Weights of a small transformer language model.
Size: 11 layers, width 512, 4 heads of 128 (1 for keys and values), MLP 1344 SwiGLU, vocabulary 44503, 52.7M parameters.
Architecture: RMSNorm before each block, biases on query, key and value, tied embeddings.
MLP neurons of a small language model. Each row is named by its layer, matrix (gate and up: input weights; down: output weights) and neuron, and shows model dimensions 208-463. Each number is 500 + 40 x the weight over its row's rms, rounded and kept within 0 to 999. Numbers have three digits each. A neuron's up and down rows have the sign that makes its largest values positive.
After each neuron's rows, "fires in" lists the words (lower case) most often at its 100 highest values on Wikipedia text that the model never trained on. A number after a token or word is its count.

L2.gate566:525520488479477516442574475460487508502576449499456503454500487491466409471577448490456535456463516552526482442510470441408561526517501439531518460494450496484503490483553570542466579528551504533499505507465495428527496560508536514588506492472535394478479509511489478528494502556480560446516493590464535519445510449463520470572552445540471472525513556565551446562467602434506544398441485492452499498540507521501540476438508544446518528518419506406540504530468498452474512485579505521490491520514533531497523502436481518480463503513458478456487437499523504553499458435500512506407450550562470444470463459528610514516518462511483509497509522397508553568546469508537511500531519543430370497483484472507491498484603597557529499467551465525482505509453504519469519401545487
L2.up566:522509495449517544500524491555509525468478510528464525469529506466500444440573498535498498499496445562491529461511486455446585504383540464552600507497511495566479492425545585465521553427513529522450478493542567466505503522501556544526472504505565472493485475468460494513470546440507473455490433597512508581493482539414456488555482554534521490529471538519475418536470529478596549575507517546479489432532538491522426490512462537528471533536528404527537506490527501476569533465569583486489529445512536491486486524521420526468522506549524472541514493578470518466526436514495565450538530486535443526557504434496493504499509496515456423489434505514506504558479548511549469532497469520516474487519522501541496517587465578521502474484453484524532475507474557494486513458524565
L2.down566:444431493537505484489467542452534545481507495429451479430434469490319565576452496476515539479400458500368481509500491493547531474563496500411519435534365515508557519540512496505530466391551482501509438509473496472573419528523521468496517501502481522551486561523505524519498561472482389473455466486479469465444430483541401505502508493458519475452494502583488534425436530439501531469545448491511516589462490538529458506530493512550458419527458516535513540489508450520533508520533457520518515488556436554438467439551496515582535492521539439568569481503551476508578446516446451462506537505490506486488501489468471514516524462511519444430550502536445475504473548459497479449533520476520509582512454494484521454524446411496474424551436516494470565444437523496524468463450503
fires in: "to" 45, "men" 10, "them" 6, "women" 6, "me" 4

L6.gate926:529451520576504521496496526486493495487497528433553556541505502538485487489566541472512546482439511440530445494568558469478505501481525523419515498519502454538615484482384495503523445505499575463546555432546557470469512425464494484561457517491542556521511549535492493528529451488586530533501474501480547411538475487409482403432507516488446498497482502556453487516508440433458475521443484484486560511507530406479475587536472529508501517591461543513532513431548549478515531484495519575523499477502499435485500450471534460524523500592523456571531577514482522468464476503420459530582444516536526489529486513508549532484461511515502588467464502413492461490542508543475477513453576458473451504448499439507525563529565508494514510522519576520604453430468537513444488542490423
L6.up926:551482522512507534522481496501466476568445502528502501466516523488549516489534446486526493459509561590521433513511512524546507467512480480495541473523481498494499495545454544546505507504526584481520522490481515540459540532524489536476512563393485508431554547452537533499485438464489477523496539559517494534516481485553475476471520505581509498481476470489529471479533541439508530525597487483453496540483527537556551458557490391538540555539551409496469520509514536514505511453522484554517525512525439502497408541531573512539496508489533478455535481500514454571484496503544509422483466484541512436536497513467526499516507590493519498505492469408608599473460473451472503514517505455501533509490490533518482479386488518519568445535534488454571445435535514500414504548513538
L6.down926:510532468481450518513430459530472458495568494459515471498484481515410529501491499573532509483522485610457542558523520514498490541462447563519472526503445443479543460468468499509456509452524533500497466521434492505466437509518474449519489510475525543474497546542614547533551514552494481473517544555485507557519493501494465532585454524485548497473443555421470475518530543515464510541536491434507519470523463467581530493496474513481515538468434520568561477540504556530522471495476599527457468491465509495478482447433462472528523453453535484527474513486457486503535506389418440455511561452524469490580384455444543496520481480458428472455498409487495473436576435513579588478489509429512463471460464609485502468434524480517448509512501484551496499521465427513573452548553501
fires in: "of" 27, "with" 19, "and" 11, "to" 4

L7.gate2:583533502571466459432529547497477473503507515580506482461444496606481519478495496501493456474534441474435474481497526536465536550472514443449491570519434500527517515529466539464533514540501500498484498459465531506488407432517557493476509444528468524487517458448463514465413450468480536484551478470521496508526565485535513492477500480481520454516555469526492434499455457468477623506505436535418582541463445493445456547465463507496504516539521534541473492550517512539535516525452489435503502431502526493476475519454567484533499541593467529454460537508528476579444459478465550570476538511457455493484493487474559506554509476504439491489592461517509478464470502536500517587471479555507523450510513454523480493513569527467491521489522540522499499431560463528455542506494553
L7.up2:526530497480438490541409504498543450558545467505547470518528519457500559478507465469496476424455483473481486536495495508511461534503500548563500447472488544523482430505494581501504537452474442525396481501514503479378519531511494454544470513472508519414498545497557452545598466491529492462603471568514432549510495491493588547472395457513608474493422527527496454520547435476483602506504479502474542488469459524549501539485530555463476497524490473485466463559512526562472504459484577524515504530476492446506506537483523458545442475501538525456514520552478461483464519510517521516593468531475458443604526488464552491541505508489419440492488553512496443544521509524494563469442498528563501486471530482500565527497532510508446512522470499438517559500548493477530495544522419
L7.down2:527453573497523498528530532516473516517493465488456553494480458466463513450493550489543524475504487546488520481507511556551482468554504492479492447485551428454422478479538453491474510590562522464485455507545487471538488478487559591454502437559517468563478492474515493502487511541516507455576475499478582500526512525487516512520577486554417479514491484538533508551543517560522532470477483443485390499524518481510499538497506445476510512413504479506488488434486458576409467486506435480520546535494532528511560504538472450416549533522482440531464474476551491440487511488475515490466497518508515508495507489415510574441495464515451462555489468492516496479563460544453473503532467433520515515496406481520487524465464584551512491533399473480490533554577458486477456547512546
fires in: "a" 43, "an" 19, "of" 5, "and" 4, "degree" 4

L6.gate425:532489485469500501552512512562511500521479510552428479537564514516476564467532583517477460542470476500499445534500483499536579497518557522506495534623498560520496562557556510534535527420381485575477481560532497523543494457476457462460518540520529475548506503453521489465471513506524590481452493453513496532522533484532525422475541445472444568492477525465547583499506480513449518524480491471538506497500420476488457486462520510561479528435541449465571502579491526393457483452448509503477508455467463529499508541561490506536410460517482487482513483479523502570558476554465542512512440467561453508413593530507557535544501498523506544460518540553546531492434501466416462531522516482469450435495515470488546446548495463523534444502479481505443587591447575446561506564493504
L6.up425:527562409539540504603497553556499477546524559546513573552560532494375535465540570477476472514506524494511492493422504506455508518536487481541506505544485492559559522534490509442522527425484486555493488528535530514509543471512501497430462601513479526504565418483487481497475475519528464476499501533525449488442490493500530530502469504525455491545484465563504516499528488455527501597500492494498464511550515523457444413456548510495468452473471502450505518540502509515472494533502533560569475448523491511529508518538539477511412484521513444519532489604513510555546555562528460503491499462518467548424503485514486446518542482525518516436500529572543500414522460490529482456522496483456452438569472520485521421490487422496482507538519468492550559592495580508503527466541522
L6.down425:509562534460483572582513482560470497576517581489516519429580452481258511485481557503562510422516443492513438521498509541555514502517497491501524511497493539541451515501506468484489581467534488525526527495537487445472531499467505532532520517539483522515534531507504440475526466461533490557489491488447456560499542475494493583529512525480452483480476539560519519514480463544475616500496438496578464425518439567540527477512521493452493440521529502486522507538443422520490552511475601533489550504554527523446554468513487475482487505450511516515548514528614484484475444585550474488439429428509504510465469530553516450544432449452567495538538473524502603493533500484502475471575486508431526509525500452474572487519506491484495496443450442443513477493469489497512473568510428
fires in: "and" 28, "american" 13, "footballer" 9

L6.gate1140:536430478497488448488471515567504476486471475508480486536473501516517566471512508583525556494434467493521508589453504509496473495480499507514433505503544507508358493550531469508469569527530479505532477487451486508456503556530505462578501506487548409534564478511431485536515481486516465474460515414492476560479475429475548539487507450518463467568556484567500510508422485496564506463445417484496435512483487486472501493515512499447498544548514485499513541491505546493459528608450511506537481482453539451547529543532480512483528416486571430478469530550598544455501494522491483538437496525490481590506524486485559498453475489453556513591461514507507506554490559507497607492483480480558483586461432452537450414493486560435538596475576478486504481414441534507529514504502528
L6.up1140:445471501440573487433470521592509528569422539514458504506443489470503445481452411441552450497528524475452443547524518523513488524567506510505465526540472479470530538500490487512562543493482507438548473414462501452532582563453496509521479478509480522484499476477449461548467549494504549504433501435547487577475458454578529521468486500460481439540460510507548530487538526426545578514514499487410540539432397406493492532496531497421548476481506445459497554537462553468491524470482574510496502489473515548515504546487552499547493487506496471499513461517492463511478464558479519555480498477501492438400510453553490527515512519508541469445501444487573498510534456511429492507552517500526461444505438482499498513550563428486495535527483459597461515453516507483471525522477555
L6.down1140:468524465455461524532518531457531463542509603461563567514548490501368544449480477482519522515470495501458525544515459521560532518462480441482588556527483409519542532406489489485483488532526536461553522492440520493471480482455498445501519511494483518548492499473521603519491521466519537500512434470490547467446511498499521399575468520461514512484451448481553494473459474509469497500515458493539554524528503554521490524502446448534479574496530487542425499440504501416419508429392439465549500478503503484558439469489528446502523526468415566482534479511526491419451467473510484519582440523503422425589588508501523505476429467552547483465522514557512501457468504530469521466529465523525511438526518514573537565524453534504528476562530509407526515483496479510450606513487589
fires in: "and" 41, "to" 18, "as" 13, "also" 4

L2.gate1154:496518504480496538416469503481498504455491416513488520461484453511465559525536471515542556473578529501498482469509478545498545504550503554456529550512522504459557537496623491565474525490497534530498489479524543549516533505443443502467472539425492531530416454502458485502489525545460522523486469557447542571579538462491483478489453532508517539592491432527527532433557526511531522519504531505466491494584581511466490478479502438542521522488481472525501485505493491525544533462502477523561454511550494463536491536571543553508520451530544465526460519589442507587503569463479509493539531419509489479482462458465502471525474496500527448454436498533508465447475495501442534515540525472446446493486473509506321553471538508533504480546531538461491481503534559494510476556508404
L2.up1154:540515530514425521433485491572508549475569539516540387428495474549482591506484487563441497448554487504541486496459480524487479476527476561465450538564436515516541489536584459545467497508455520561557531514491529544558479490480439489481497523452539496531542479468530490505488509480468496547468456439497532510500516451501515542511548519533494576544433426587576583505467568516484446528468538451483529577532529491495514479496523441519540570436433481508507394498495518456602475512543488465475574449495487468489509506473530543511509539533540512488488559568503531485490438512484439476501533483549492513491510476501525451518438561457452518513525545564431474489439494515456499450514511488498555529461556493567510540502495527515555513527475517545543518522494505479457521556440390
L2.down1154:507510498441510428545531509550517528511505526545510505600454470524353470503463476434575462570488481496539542474469503539504492470509492593549483508462457477509514502483481468483512501549462563559501559482519476478446485516513461509502506482476543567540559510504542463409555500462501568551486478467525519514510501563537438515501493456481501510579522495476471489507462521468542489517519517491468480513526562492538542443510509521492511524459510516482516458530504528462456470451596501501462444462483492383529526504490552478479486506567540569425503569534511471523583455505422469495488541418457544475495481500528490450521524539572514510516487460530530465531418412580517564472538500518502501401527396552493518564528515539499483434450532501414516484461500551429465440491558494
fires in: "of" 32, "at" 22, "from" 15, "with" 8, "for" 8

L4.gate1076:506466569513510546479484484550478554461532555467553471514499428568529485473462433476499506499552516502466411575538487539531522450447502497500592514532555492522519464525507482500492498535512475495503488453451498525496500537464553494536523455563494559455541468525494456553495554534499539428497473448518505477541444515475502468491495472469502533406500506507499537480475484492564523451474502520518476503466496439491551565511429491485580474522450527493398561491573537495498488499495517461576494554490514515537486573512463568551503418495561475479468495468514464513545540504438496405470421509451532482486535527518582458495492450425528575489552508513517479484496558522488470487527482506587507485524605551506502450489552468502478538524458556553524469467518620523452491552507461
L4.up1076:467476509498506494462487484543505526461489530517478479458497480526478518472476468441455530448478466539546455498522410513463496530467374543535647501475478497526517469518472484466512480511551447499498429538451463562529569518518499516470514454556479530561577533452489507515457512526485504501521434470460496516520487455490459439459475475501541499559554535460540531551479524464464589524517473474522481443532534443420516479530512517461545503508536516482485566595532571460541567458561562533553503481446540506537580471442468499469490476500556565550483449474442511490452466535497465484443459441483547536588484543506470565513483461509548526507487508452483507475542501446562451512462432493505447573429507463502541551469487555524480552559538454537451431433533497498487524555489437
L4.down1076:550499571560509469477500502488474489465589532413507559534543501565395525444464416482542505448478465500513436535485540455487514526497421480548502516483577521536522458489478502570555537534470480491457531475491422521464503512543471472462476483544474509553502518502464470486458432514480446540492481503514548498465535485455568561423465451493508491489450505490551539505540470503458491481475487475490426405497458499559483514461506530486529554532539485528467509506524563547500519429448510588554503555550522511506536493457473432500500501441577504470450523449592519498497569496439493449448500522395549423528452455459495494474515469457466497512501455518516477490529513489507431540460496530548509489573458442497500548503478535472523498516478466459512565514580537453494524494535557
fires in: "an" 67, "silver" 4

L7.gate764:527549538493487463500600559467534534564509546425484508483420507455383579623466491420499493472493455454518506519500480505519496421514514553490482513460558499467482488507534446473516527550528499582499557560488461474588493500474538545466534521482543510464495474493460476470517455476518475564498511485485520518488454484484538492481467508529542541414500498532469523533447515508500507563493509495504500543509466548497497488543521502545562558514552493525543471496506422462421537462503486582554362446479498446498503515544446490490585559517607410456524515483479569465517464498554537566585457542483475510531480506534481518477489523474470496532515479488486566484570514430471461489549491500569501496481423551492522513509575455401503512478524520551452465478508532488456531462457587
L7.up764:497560453482480579527523448442483527536507411488460557610499403433439489473419452451513423553551503453432527467437514482493409496513523527526457545544474481474525521467502487522410524447466566501526541441524469521552573502501485468548451575489479532483495407542535553514571506454510489503542499516454490415473514558460547546546476447496491503473483493532521529410428507445532578533509499527500438456492451520539529524446498513532539417523528441476504540559464438529522577507520504420598513462474500554522533537457487534527512495454546479479539522496557443523564497523439509605578524532488456542542522457497492442469560500526480563504502468451505519529549510450486536432491456501488509512446477561520600505494480480504497565509495489462477511489575476508528439547518459
L7.down764:433488490518506493544521611471551529480433493518528502512466540428422467399508560421505595451477567532388464506476528495513579494488430512527501485492473522557504487502519485533514511524536487493511501473458539439515523497462552569502491519503469572519480518503447536488392477524561517487434440479557577542495514536473453543411501540476356554496520455512529420565504424492496507537528529501524507507548528514470541508569524543502469516554477549495481495531529482511457488468477486545498466467496449502492520481537458473425460539444503494469484536503482539516475393604528526512503461522531498503544514543508484563437489527472438439543431468530515520527422512511530486498502485481509509461529430445427490499525437497529511424485456475445545544544468469642467524532448488
fires in: "a" 41, "to" 8, "of" 7, "in" 5, "on" 5, "an" 5

L6.gate283:525541462493506459468514530496517580474551519488500489467445485541489573461526436398547476464453522540521475506434517455471511544498522470427483548453527483470437456518517451525546522428470484542454551534492474469460456553481490493555560544505418512447426510432505549470538532531507493506553500445529474477546504421365514534595506522469488520438482495461542494468501481471517503462588473510471521559466514464539388506545515531482499405528526531467470476500492489524474557528518445538444491464466511616450512520505470431442424469517492541542544505526547500511444456533389482551517464495461567457498469546429497499449437480517424480590566534507410415499500498557519555488519494470536520505551515518495507488514586506432521527423549498511469475462488548465522487460524526
L6.up283:490466419446479400486497463567457537408550524496524506488531534533565544500499518450454542499464463539463472522451479478503480550546563516508522462513485497517516485543489489497471508404610516494456469511480497503483466492474524502492480575516534486480506500492583509482513478574514481512552506510490464474571494476468476536564485440406507493501523605526480500455526474412556557477486466430466504550472521487515491584591459488499476507533516457556529503525455495501559550504465503501512478508498463475440426482516451489543440511522516548486454556533477472544516476535524489440515484477497510456461480498473430455495488475529476558479510504568503442505493498551545486579504520490524459530457491517520517549417503542467463623486555524589502517515488525462568475535479461
L6.down283:450540513472512493466538508502523484497509477470513516481502427528512525511542475519525438479548536453489508488452499472462510497473582523483474518533510527493497424522456512497423547460534454513510557522478501539473470592510519486448539541508477494496456461515504574482491522473504519420515576462469496521434445458489478547514524504485413497448498538522452479504507581535398481538516521564522581521444515480420440523447478537472399486496429429483521503559560470570486533494580452455497462523483537474466485494498514460544494457544437463433545462517551523478529505474504490569446463496480514526502485521498468669577556436460456507531471430519430538448505483471466500560452517510456480494465483544509532486520566578498503535458534493482447448526528517544518506500428560
fires in: "of" 38, "for" 10, "2" 8, "well" 6

L2.gate757:484468570490497565467557519426435529514490480533563471435544522481483512437480546469507512518449487510507484510467478467518459496476579451575481503485529530564496533482481501450469513545534434466577524488481571504446539490552492491518472468515598541501485488476566508455519525548534554521524490532526447544459445425441502448587527446493519528510466418524569528484521474425585507540448507573543463564515510454481432458534530484443470492449529482521599500518456505506533462484459495466416528477564472490526539493506504529502492457481497570456513496593495505523545466548522523479558552469515543476471455513455509524457518432481516510455469547473490510531474527443511448459480500449564486474496501533460529460534511475534603515499487517471573537492454495481490436566487595
L2.up757:527457584503547564529585507482490537479467439590519391494490522483550480501493502459561527492534583437528520550490547486475492473508485473459500488497564498474513552532482546415505487516410497510501557516499504472443524541569474498503476440501570551590465535458544466483500521585507546562490458503489468542502537462480480520543465507542417512452422486476585551482515493486579426525433507469530437501530523429551473432509524509470488517483523479523548520453539579481492483495543531477521524477439578511442509539567461486493498469506555497429509539549466483525503488486533564516513495468494523460460480511490572513502579480485491491504462542473517508531436518470490458529438477504637520474453482463501498523519539512551536505474495529567535539530506484437480464511457567
L2.down757:480441477485540449561411470473419485412538425474552487441540534483493491528472464496575572476435547411472533501475493524517528448527559432454535425513489518429610564466488482604475452527528560508484459559506472496476509458568462510424494465464476489505532552475529462532484462523461492527498548486508445496467457472575463492436489574441507526513522527514525469469479463562507494472468490445522507502486472481532500520546514532561440461477482543556501514488435520517467512523508507453542425533582392594480460477512492476480542477508530453489541520507507512477507535453576491533434492538452501453480485483529479522456529439525574476474622554498464545551463547445428467519498552420523470462530438463508382498494496494502459510486537520510451505454466492511478574566486469
fires in: "him" 50, "them" 21, "himself" 11, "me" 4

L6.gate1202:520538503599472534598542468545575465520449430510498466480406503450596486517471439549491504509537486515524458499507573502478505480496508545490529544503506495506488412545484487523432508480515479519477543527437504513504533580451554487482489506456443522501505519494487483551557535484416539425510459513480461542520581549501558515529507485542537481471489520484480505500544516541541456496476501512496447484503441477540476479535565484508459453508518491581461546604590457510483571470511486503528503486456472494504493485454474501553541576512492479490525533439507500449486509440504485576469501528484474483488471423534544521564507491537518524522488512537477476484474456502485582482502490418466499504464524476544606505518449451472482557449412530495457552479537540452565475548531538
L6.up1202:469462515577501527490398483530556504456502498502486496556429539471413473515530587519462452453407455450523461512534550499523470518557473523460465517464496491454490513481495476530450545482531534445486564419539471521461518459470514472507464485457465499469466414478496454487525487527460485536546536530528493491489468557495453448543504507499564541549502504403462436545482480458537512550499531480497497546495527512590550518495543487437547449546490511486491511515424440532458459432492547495506520488441501518456543506447526509476455482486578525434521464529495494489498494524542521458489504475506438520474491510543468554468484514459483486558434482485430580488561464469466481514521439430516408576570531510505496551471518490410482542426417495505556588484539545526486431462583484
L6.down1202:576435493417518445505501517545483558491488546523553506480464498526480456486484465447478443485455600448490493506524452499500512542533566495441539534519493486470532519535530475487520535504503514442531520537514484550488476548528484437499405480508546543424468527536451551487561492534527512533508549503481470536420551485500462521500495545491381459546454481419497488508512487473542487539565502431493475529541509422517522535495506425528448536514452463452566470520494569502431428498558512557558492528537534486502523523602439473424526541495483540552508441507475542437522551474485514517517484550470536433490490463538508468487494471551436536431465494435514454477452525552450572482455476445509520539459440573542477567562478562571495491506466560495541533438559475475409435547512496
fires in: "new" 34, "king" 9, "the" 7, "billboard" 6, "queen" 4

L7.gate636:500442529454519528504465466538548471472525528447478539445560535515580569469547509540519567468469510529497580531507504506508530485455520573483548562473416469484527533531545482530526463487497490513539473400535533515493489518560500461546517525484527501555522521410471527499462524591487509504462447476526549451568492535524503515520462541476460512503409482503567573472456494482517492432499551577493459509532460476496428500481536504549500492471556538487474507488543508444480447521384530482446534429491505537503491480434515451486488489540518458459490575485543528514505486472472440458536521429493466548512471413418494529402583440487466506489432506471463546405471487493454440495413512481519488463491521517520498406505523488557491562551483495428532461529510546499491548578542460
L7.up636:567435511449519613479537431501528540496448504521487501488415557501454498452572532462579506459519503539518592449502475478495501477469497535479478521462507464452459518589487567431492487509482535562468500371573480510482466528517474430495450579519533575477477494522542486506489503459545509481498518505484479435440467511551521494484458488520524493538460479562512482526499557455447522521531530468546518525450457496505468452534542503500502495512535499492428457472534503508495483477490558536582535492507511515577554528457525491504536477449449509427587514492548489453473493563445487472526511482524483524563562421547517553585445521449469498465424428421472477500497476477458486524489426469491484401423567496492453486419520495521552495525462502514485473536423529505456453560520481
L7.down636:523534475470506427514468432512461473565457573445552492544549503577413480486473470436610413465439490533488511494490445477547502541496495442446492539571485563517507525501457473481486542507578497473496509505448487493481538436448430504524473469472540497497454530531469549494549475511596443463484500538480494578561501445595441459598479414477547548585481543501557507468470446497421466487539425487525499603486523513548510510456483512460543536500473481508501543528511481559514504498531558429516509492503529515541508510552542484457489490500484518451526529492441522505498511479480526472513492448447581567518469483514519452466538408573461464461468422534567523396460510521524496454502462520519524533526476500447461554550525458485459525492539540465499440441450497419532521468562481
fires in: "and" 50, "former" 6, "of" 6

L6.gate550:561522484478400464409495476510530476487552562420548503443511468489581512424542407516508530507518509530502528473505482477572453513505429509498477412505514528466547528536560512522528442600478488493510521506546499535572473444504494459426480544505486510509567486482439504503486457536549550526525518468520489459557573519555544497462535422475553424538492494516534439499531488500527574476450516502453522527498443505466532587433524489479522521513512521533560543549575529460510509540545536509506497510523520434516474460460473540469528470517466473539488582525506464538539406548499497474487476556501492468529504444414447465500522420455518481506548519481509486562549528569584455583510481474472461552494499541469483530514455473491447566431493465536463492542525563506525543525495498
L6.up550:523510489578489476449497471463548476500516516459435441412498530512506437460540466473508479581482487582507521593508475437471587506538460488474471573478488515455499515500504571472508513523485492484441475526475476548509459485489509414474411483518471555520461513486516477451473381517419460480538488563496419504547430427521514511514508509597526484450537422521514522549581510460429523475507538477454470493530521478541475468533501487477524504440530470581535590502491611595473460482527534566556505448526520489490555575543521468463508487516524488527467406423448451456480517457478483499436437478561471530488493534512462542503494569511479507512582516515485467532488480483580501474443519568444539535494474567445587487446507507518528592527516550499496472503522505413479448486520546
L6.down550:553546477525560452491476535500484471444510513413439481439592512573472409488493495549477444521461478501499511484408440522513500457482501460512501512449557486431540528461573514501460463501523474474497483508503429552466490474473501470469509490487496495488477557497592502463509376529487513450471535576512430571471550512528513480449405479514521483529501526451460496532464557523508484488509547446454402413590506516538488403520521525476470550476491541569586494482430547581466553526464484565520493475411413451500463478572464462545588502456513497521491430469568522499457571532516445507486476484470515486559527492456491487485465552564480497467502511480491441493464574492479486511470528488454611462548471519481482449471521508501468541403449492467495487507549562536505555466543552
fires in: "an" 95

L7.gate603:607491498506524583394452537596472517576463505506436525509516497537431450412484552443473619501556452511497514542444541549409496512472471428535528494457558412542504459515494491483468479548505475391472454451485461501531528491582523551503505435524466481521499549506498460524495482512478529435556470458435504530427502511558529503464529473462572519483506548535489494534470506523543454525532461563563485463456497521512558510380463469498445474474546529476518493442505466533481422470463435493477530472450550493543431499434460529466490564522524469496480484540568501550515489460514514571521549477474530498570499485452557524495496512511482406509499516497498490501519540493599416472536540488473492539523555438448468523532531469526496537527425492469510483463569528511548466506541489
L7.up603:458490406510491508539518483542524522563436497496457521511525449551408447485439506448501479533442525492499518580477490482480473449511510483513451491554514498492539500490491524588534507599480461523469457436495457427464456476508465541432437476450532492489593463502567400545539521460461504494581457521508517540525489511513481459538513414462523509546527541502539453546477490546516449441366532507462537535516534480501498543511546490520476483534538546559495575495488519447484509503422417467521508523430503494496509483517503494385535516419536500469520517505562525535490486532507480505481552486507509446541456437485534553442507501557530430533569524489487488501543548447575511514458554515487521513500514482439565467474400485424568527521482508510475524468518448555560451524536470
L7.down603:523429554548458515537490518501502436524444491565482524568559454558594454416520528422456526499494454478514503511538465474445511497530533549535451495486502493498541461491494372465450547538490491490518401556495492502509470539482563479523555465529501456503597483495541483508526462525522463486592493510436488446400506440505398493484624464483530503504445521501569558538503564520515577438495514513501521425485516507510448457503534506463506555529526495499520489504520448497511523443493428517483503512586492487523481532517497485480578456588490502467462481531518499571517457521467482538497459467507524519504447482490508520557471517495498460507515564540546513482522503453484558511504483469494514459478510459489441459516509505476465529537488490495494469526542471511544458504550504
fires in: "the" 47, "a" 15, "anomia" 5, "an" 4, "anion" 4

L7.gate1039:463528487489550466462474487587505472486471518470547430558615519465474444458479436461481428454604471543515502547479469563418474534456528568547475469545543461441485528368501604515575473512467457489532465442531501540561539501507462397486611539584438450534561553471479487434550484513484537545424528566494500566510519514537535487456447500510539495479525503564514508536474489489500489507483529473433561518486503467483471525551509507518526512523478565498471506444513502471435542458505524533527492492533549539461483542484478509523568508521531517521487532541486513478432465466523528529492453526494438459446463508496551468579528508466450483470500443471481523516512410515530537509491497491501413494532525468508516547488549499512477521530453520492500530500496489392439475534611534
L7.up1039:494514517501469482409521506507434530476521493447488461451432507461458491484432532493596434521498499535500449503449544512461494491481556500484545513544481460519477505426501475515499506478502513503476444523437495456437538561492462437465446495506489473515453582400529541501506481544488490486487496513501440469441497463466524448484514497501523481514496470559443562518560515444435574381474582498541494486562577543485525496515484576484492517544504507548519494546538435532456451523544522527493484515485510438452428485460522465464463451501507500534485495518487529510542497469518525468552447532490556500507506579459478488527493490503541442461514569500512423483470494485507544519539487537472468413486487434583525499508501491537526401520441546548490504442544550512490453451498466
L7.down1039:496493511517520505484486447569548564433441476500454502479462532458564505473478542478524477509486470439516486525493516559483529463482528440563503448437573494485499567541476469468531452559501512462506518543546543563438564501505492465433461529594464510532492540509505349525482480478512460480573504500472472490411533544482569527459472524565462511553532511486545557593451551577505484513466558471566438523435528555447486522427466552474538497500473503479498578524461533435480429463463512440514477533523583614563458512506375514443480498505572505491494499504435479492524494562479514495521512488517485539479494543445528451455476492508492570474436502471488488527511521493495523490600496542560543482504511527507543508503479488485531519492484451485526460486509457490478471461465542
fires in: "a" 48, "an" 24

L2.gate971:560536465540524524504518501506519516520429448521494520469508468493431486502460485488500477460528541528467508466512457527503509513479529483503547518543463501412489438598523502488495520491478533521468470566485476476557559459515456466504529465517460474489520505484566502544555530486493555502571522433455496522597476503488475477468550589516445476460487434523473540498520502531452524510503536493540562515503541480505499418518523478485493480537550433543498486534537501492457473403481502456545509520520500537488483474470483525489533451493520474499441449562509463553580615425500546470501451521584473458490467487443509539509445454469527548518491492514525499478535520515435445546537511553440448431484495525528519517510524464406487436560556436453432502528550514453523402550522485
L2.up971:539479504477496521501495497479488590549468457486565549424467453471462511505522516466521514489520526504523485534530474456515497495480533543451521581478557514494540471515554492517544524485475594489476494538513491551541561386515463528496482545503484449523513524494501429548523546550492480539537449487489519482524496505464513553462521599496469531450584484538515536470524486568504454530523523528528542485557490435503511473482493505442505479562468512593532484473488451501514492510517506486481488568463421513487532476511503466535438474543524468547482430551473516590518561448445488489538455549499494469516453504436483516482491446483554503503572438551564483433511449494427492496547448514439538495467571507509520509440541504451549519510499502438484467519565480494552516528554454
L2.down971:459503494506475484495475498452532569533498403461585518400448527508529447477533540485452529489536496474516522431554489461510494470500490519471531461524453465524549566497456490533481513511458534593551495521507529505583433507422506497517443565478471465467480524483489469518473462546478469459502548396443487476493505556496483513516532509501528521454424522488527432505486473440425495554424510434493529520504462455516518499514525512522543518497523569454513493535467457487511516479481518494489469418475485556542469531556492504539471578477523516472441438534550487529507542478486560534549499497490491476487512574456504535477533503473436531455487459488504520509553541472538489446517508473505522422521474489458474453513496449412461518462409537454580486506532533608457493394435487
fires in: "ft" 21, "on" 11, "km" 10, "cm" 6, "along" 6

L2.gate521:470506448486580572490473455508493554529450488528503470421489456493516497484484484445481508613537430521474515381422551468568509518521474462430530539480460524455504526562512546511468525509503484520535461515493511385525543458516500431443501413479472473515549557495514537548460481563464514499556564540482440490497475481437491508523551484525549506495473525503441517482502540453467584463561491509514523507507455494426508483426540532578543502497471409554573511505553516472493538505551486406493451552451467467455528509495470484520487569481509496439505520422479519590470430489551427480563450541595441463490483459476513601526499536505518497478521572533598420483502486584481475507503519485496563496493565515540529551495494533424501539520484549535506557461526498525513473512529455
L2.up521:530475481470470496524449449502525546557473431491518512446498510554520581511500575442435544440431532465542497499469509501571525531513485495530492571503476519486512448492456491529556482516499539460488501439467492485540443537488439493519533504495557426467497482524471494490501443511549542474474463521501528495452517533459452503524493550442512499465468452537485510536560460554484569517534562489478486543480538488501476504492490444486623543470446516476575514411486573457463465480489495509601533504502516448517441488557429556542454526545476484505502505497513510462588449561522508484530513467560393554452478485571552543546471494504471506450523485453545435523511571500553553547484489586476417407438497532472471480551500498449483525476551503443452416522524473512519474543547445
L2.down521:431563484479498555535544456458530573508554461573487552520501497587549528533554549420428522536462472520547551485432532470602539472544516510470468512458533419544509478457519523511479556469491511519437504486504491573561418483504492463547454513503479440449507430503491507499511565511440484510524536519543457484590519491505465454538493545488484447487453494519441437457446486465448487542495532592483477572464502508489499443565544410509581557480523508440539528523575537551498509540507541461515454503424513558491465489553496512513519547468496512450479539434491503518474507485496556468540529525465538480484494470462502502546474478509507484478560589462523454503480500492473457490517488480468490492555485457429414413552526462447517515510484536502469517512455423575487498528471518
fires in: "mm" 16, "m" 15, "km" 14, "ft" 9, "cm" 8, "2" 5